Part of a small language model's weights: rotary positions, 743M tokens.
MLP neurons of a small language model. Each row is named by its layer, matrix (down: output weights) and neuron, and shows model dimensions 0-95. Each number is 200 + 40 x the weight over its row's rms, rounded and kept within 0 to 999. A neuron's up and down rows have the sign that makes its largest values positive.
After each neuron's rows, "fires before" lists the tokens most often just after its 100 highest values on Wikipedia text that the model never trained on. A number after a token or word is its count.

L10.down554,193,169,224,166,160,224,206,147,148,241,171,211,269,187,136,237,180,171,230,242,237,189,188,188,147,207,158,255,145,215,110,213,207,243,131,210,143,252,162,234,196,136,275,236,163,224,177,134,143,203,131,153,183,190,233,176,242,204,212,245,151,88,241,216,195,255,194,226,211,129,195,171,158,197,193,204,160,224,251,200,163,216,217,204,245,225,172,250,237,181,247,196,239,195,256,201
fires before: " |" 87

L10.down879,273,194,217,173,239,127,165,251,167,186,187,189,0,240,154,216,178,164,235,194,202,274,180,194,143,194,185,208,193,196,193,230,179,189,242,179,165,206,209,169,149,75,175,234,136,138,261,210,176,243,261,200,174,212,179,252,179,148,185,199,201,177,196,207,211,206,168,165,144,205,150,246,278,316,138,137,167,187,205,146,99,212,197,196,153,247,178,216,140,225,168,229,156,180,203,313
fires before: "\n" 77, "}" 6

L7.down12,183,199,218,227,211,249,186,181,227,205,205,215,168,224,141,203,199,228,124,215,204,195,168,205,154,220,223,166,96,177,268,296,142,158,187,202,229,151,202,164,201,131,181,123,168,228,246,236,252,244,246,210,200,154,201,153,167,181,203,210,208,174,265,235,227,195,187,153,119,224,195,140,196,210,228,224,233,250,176,230,188,186,179,154,201,175,233,179,145,260,143,246,222,213,229,189
fires before: " of" 42, " is" 11, " was" 5

L10.down365,228,156,282,198,229,221,191,151,182,153,207,221,127,169,197,210,226,186,221,221,136,231,202,222,199,166,244,180,210,174,92,234,207,227,195,172,211,236,216,203,239,171,238,218,196,177,223,218,179,200,201,266,203,251,172,226,185,194,121,203,218,225,114,289,154,210,236,236,209,242,248,185,190,233,196,252,284,222,190,239,261,160,233,250,152,240,174,243,234,199,220,186,191,192,205,252
fires before: " |" 65, " hold" 8

L7.down1175,233,186,176,172,216,146,101,150,139,230,187,248,290,203,203,232,127,241,208,244,172,158,203,294,247,121,214,261,200,292,179,92,233,149,205,180,130,285,174,200,181,248,222,218,204,223,172,262,222,183,203,231,195,148,183,216,142,255,297,172,192,246,178,250,230,171,168,223,137,214,236,192,196,152,174,193,153,208,158,231,179,298,182,248,242,168,176,242,182,184,238,237,203,198,222,183
fires before: "\n" 45, "L" 4, "In" 4

L7.down1384,164,220,256,199,231,142,165,165,161,230,243,191,149,230,130,158,210,185,225,197,191,224,223,188,184,183,138,169,239,323,202,214,218,181,207,195,248,143,219,253,217,281,212,70,267,171,228,192,272,133,222,245,208,180,175,132,284,168,146,177,230,193,272,248,229,246,174,157,188,199,199,281,181,195,234,228,228,172,192,258,207,171,240,198,178,235,208,237,218,158,200,224,142,91,233,231
fires before: " of" 69, " the" 7

L10.down1369,209,209,142,211,171,114,274,226,190,175,224,231,130,193,243,173,125,204,237,233,185,210,190,103,166,136,166,202,204,189,239,176,226,206,216,226,188,168,169,217,216,151,181,187,248,169,164,175,223,180,173,197,257,119,202,220,278,212,224,188,244,234,186,249,251,141,185,203,215,165,191,262,137,181,151,206,89,296,246,197,195,216,148,140,278,191,194,170,135,202,180,227,158,290,158,177
fires before: " to" 63, " with" 13, " them" 4

L10.down287,206,192,200,202,224,203,192,213,149,266,182,169,121,127,176,191,166,246,233,228,197,227,159,156,164,166,185,185,156,167,217,145,179,244,208,204,191,198,167,147,215,196,222,237,158,238,286,198,141,215,258,182,194,216,245,163,247,170,257,269,124,223,216,175,220,194,247,160,138,244,186,226,237,200,267,237,198,190,159,200,253,197,212,194,221,146,250,215,225,190,242,239,193,147,207,236
fires before: " by" 52, " of" 17, " with" 5

L10.down755,241,212,154,197,153,165,213,177,149,139,181,254,106,174,256,237,198,181,212,213,238,179,171,159,199,221,243,245,198,226,194,248,220,150,130,230,275,197,190,151,193,159,266,168,166,167,179,252,221,256,79,275,194,243,210,206,170,189,149,148,218,130,191,210,194,211,217,213,172,159,214,239,219,266,179,246,201,194,211,199,120,187,173,202,252,185,281,119,181,236,192,269,235,185,206,188
fires before: " and" 17, " by" 10, " for" 9, " with" 8, " to" 6

L10.down572,209,188,214,201,187,194,162,265,235,128,175,204,145,209,207,217,175,177,174,322,223,143,196,228,172,214,279,226,174,170,191,153,214,195,171,122,237,172,220,154,217,204,214,291,223,216,126,225,286,202,118,272,260,190,189,153,165,192,162,180,167,205,217,159,201,203,185,207,162,257,186,226,191,162,223,214,154,132,217,236,174,290,198,209,226,180,187,231,204,185,229,214,241,241,175,192
fires before: "\"" 48, "\"," 13, "\"." 5

L7.down353,202,162,203,150,201,233,167,186,243,147,188,189,59,209,233,143,209,228,236,187,202,240,183,188,258,190,212,236,181,229,162,181,204,169,205,132,179,217,268,219,156,186,144,212,221,205,251,207,230,164,243,133,294,127,196,210,227,151,213,223,225,249,234,221,171,189,142,187,223,179,167,257,251,210,230,279,174,218,151,187,217,187,212,239,143,193,190,229,210,213,208,183,180,172,159,241
fires before: "\n" 26, " July" 8, " August" 8, " February" 5, " January" 5

L7.down1173,252,163,199,186,167,222,189,169,243,199,161,192,180,281,175,218,220,121,209,254,185,235,277,211,183,176,137,178,167,209,235,208,188,211,262,198,258,240,191,257,240,280,197,264,172,205,170,146,146,164,214,197,216,250,226,229,180,282,183,261,164,225,283,170,131,234,161,182,281,234,248,194,200,219,158,175,149,220,218,145,194,218,181,161,205,221,211,253,196,194,273,200,164,219,219,200
fires before: " States" 40, " War" 7, " States." 5, " York" 5, " States)" 4

L10.down216,189,204,196,292,184,149,243,108,236,278,143,241,190,211,211,234,186,167,183,140,277,220,144,143,113,179,155,186,200,251,199,159,138,187,171,212,178,201,229,144,192,248,286,183,188,172,279,219,155,163,193,166,137,247,150,163,165,146,215,185,210,191,105,208,224,227,230,168,163,190,174,241,181,144,181,209,172,224,201,205,165,215,236,202,195,219,235,201,269,219,236,223,125,176,200,196
fires before: "\n" 100

L10.down705,205,299,176,138,301,234,215,138,235,144,153,128,189,222,257,220,183,215,236,189,223,167,221,206,163,176,203,140,201,191,171,251,181,149,279,158,178,181,164,179,119,218,210,192,182,240,217,286,192,205,156,161,230,165,171,203,203,285,167,155,212,141,145,231,167,241,251,143,231,178,218,219,153,206,125,171,210,232,201,221,256,125,188,237,186,185,216,220,256,182,243,198,152,168,211,196
fires before: " be" 29, " not" 7, " later" 4, " go" 4, " have" 4, " also" 4

L10.down502,208,164,176,188,238,252,194,146,174,164,147,261,0,224,270,190,168,199,195,162,168,272,197,209,191,223,145,213,223,182,200,198,236,188,213,241,214,203,171,229,230,118,206,189,182,202,167,228,170,195,179,253,181,192,179,244,162,178,167,225,309,251,248,246,180,176,198,161,251,209,218,217,249,216,236,175,224,245,234,323,217,180,123,210,194,177,186,168,154,188,239,209,149,185,221,262
fires before: "\n" 69

L7.down1908,256,152,242,188,149,244,162,176,237,265,201,251,241,135,303,234,285,187,216,194,224,188,171,237,228,193,206,236,242,135,164,174,168,196,201,144,184,205,191,111,215,205,199,250,258,169,154,226,141,195,130,180,143,250,171,143,202,318,271,286,99,210,212,186,176,255,206,147,265,228,250,181,200,229,226,157,259,141,240,215,100,251,182,117,116,234,210,177,233,227,201,249,246,129,172,196
fires before: "\n" 39, " " 7, " Nov" 4, " Aug" 4

L7.down1289,128,205,182,175,172,175,174,267,181,224,139,243,269,223,231,200,234,170,186,180,196,157,140,182,201,209,203,163,250,219,202,212,122,320,246,144,208,178,233,147,165,177,100,259,242,210,200,221,213,179,134,198,127,187,229,205,255,190,227,232,167,193,188,227,212,135,210,120,236,238,199,138,248,163,231,216,171,184,256,200,174,145,224,251,188,240,199,165,311,224,161,191,157,213,201,220
fires before: " |" 35, ";" 15, "\n" 7

L10.down1677,126,229,187,225,213,166,234,239,184,186,239,171,129,271,272,211,125,214,157,215,209,250,203,242,239,146,192,175,180,161,248,265,208,195,236,240,228,207,169,183,211,177,176,161,239,170,154,217,217,203,112,199,177,234,156,234,231,233,188,182,145,178,172,174,188,296,167,198,314,289,217,169,188,161,108,152,218,183,201,180,181,220,234,166,187,195,176,217,222,182,170,162,274,119,225,258
fires before: " |" 62

L7.down402,233,176,222,209,186,232,189,264,268,132,166,273,127,166,200,219,178,242,209,159,118,251,245,105,182,222,220,260,277,278,189,205,256,212,257,131,184,109,206,168,218,173,239,140,158,122,213,145,161,181,256,147,266,221,176,182,240,213,173,113,239,168,233,199,192,182,192,241,119,202,237,221,189,217,199,187,144,180,183,168,227,244,190,102,198,172,163,231,232,141,245,226,202,253,214,233
fires before: " to" 21, " and" 17, " of" 10, " before" 4

L7.down2006,198,254,152,200,213,161,175,245,233,287,226,306,249,243,220,143,243,219,137,188,171,120,213,221,178,168,203,293,199,260,215,185,156,135,229,258,213,248,200,149,269,171,185,148,212,209,237,171,189,285,184,211,120,204,196,189,151,112,228,190,125,272,284,194,209,208,133,167,165,182,181,204,244,195,211,101,300,214,252,227,234,191,150,252,136,177,222,202,188,168,207,206,173,267,160,167
fires before: " of" 53

L7.down930,192,206,212,174,196,216,212,193,213,240,211,252,146,205,200,252,177,259,192,169,194,223,220,152,167,111,192,225,225,198,183,192,218,177,198,140,205,226,219,253,214,177,190,180,235,201,226,114,172,211,161,191,104,242,199,220,215,119,267,122,188,118,211,227,232,241,197,175,151,142,227,195,244,148,185,213,217,196,195,174,195,212,176,141,214,266,221,242,199,162,190,196,231,186,219,175
fires before: "\n" 59, " |" 23

L10.down1781,215,178,254,177,190,171,253,209,169,211,245,210,94,274,160,146,238,140,238,175,239,235,183,184,153,256,122,137,268,153,265,168,198,213,153,219,239,152,118,187,258,154,186,207,235,223,235,168,211,143,229,241,170,122,200,215,202,239,168,178,191,121,143,207,173,166,218,261,204,146,119,217,212,189,242,234,284,176,196,219,268,185,207,194,214,116,183,231,258,190,211,247,222,180,214,212
fires before: " |" 39, " ==" 27, " and" 7, " of" 4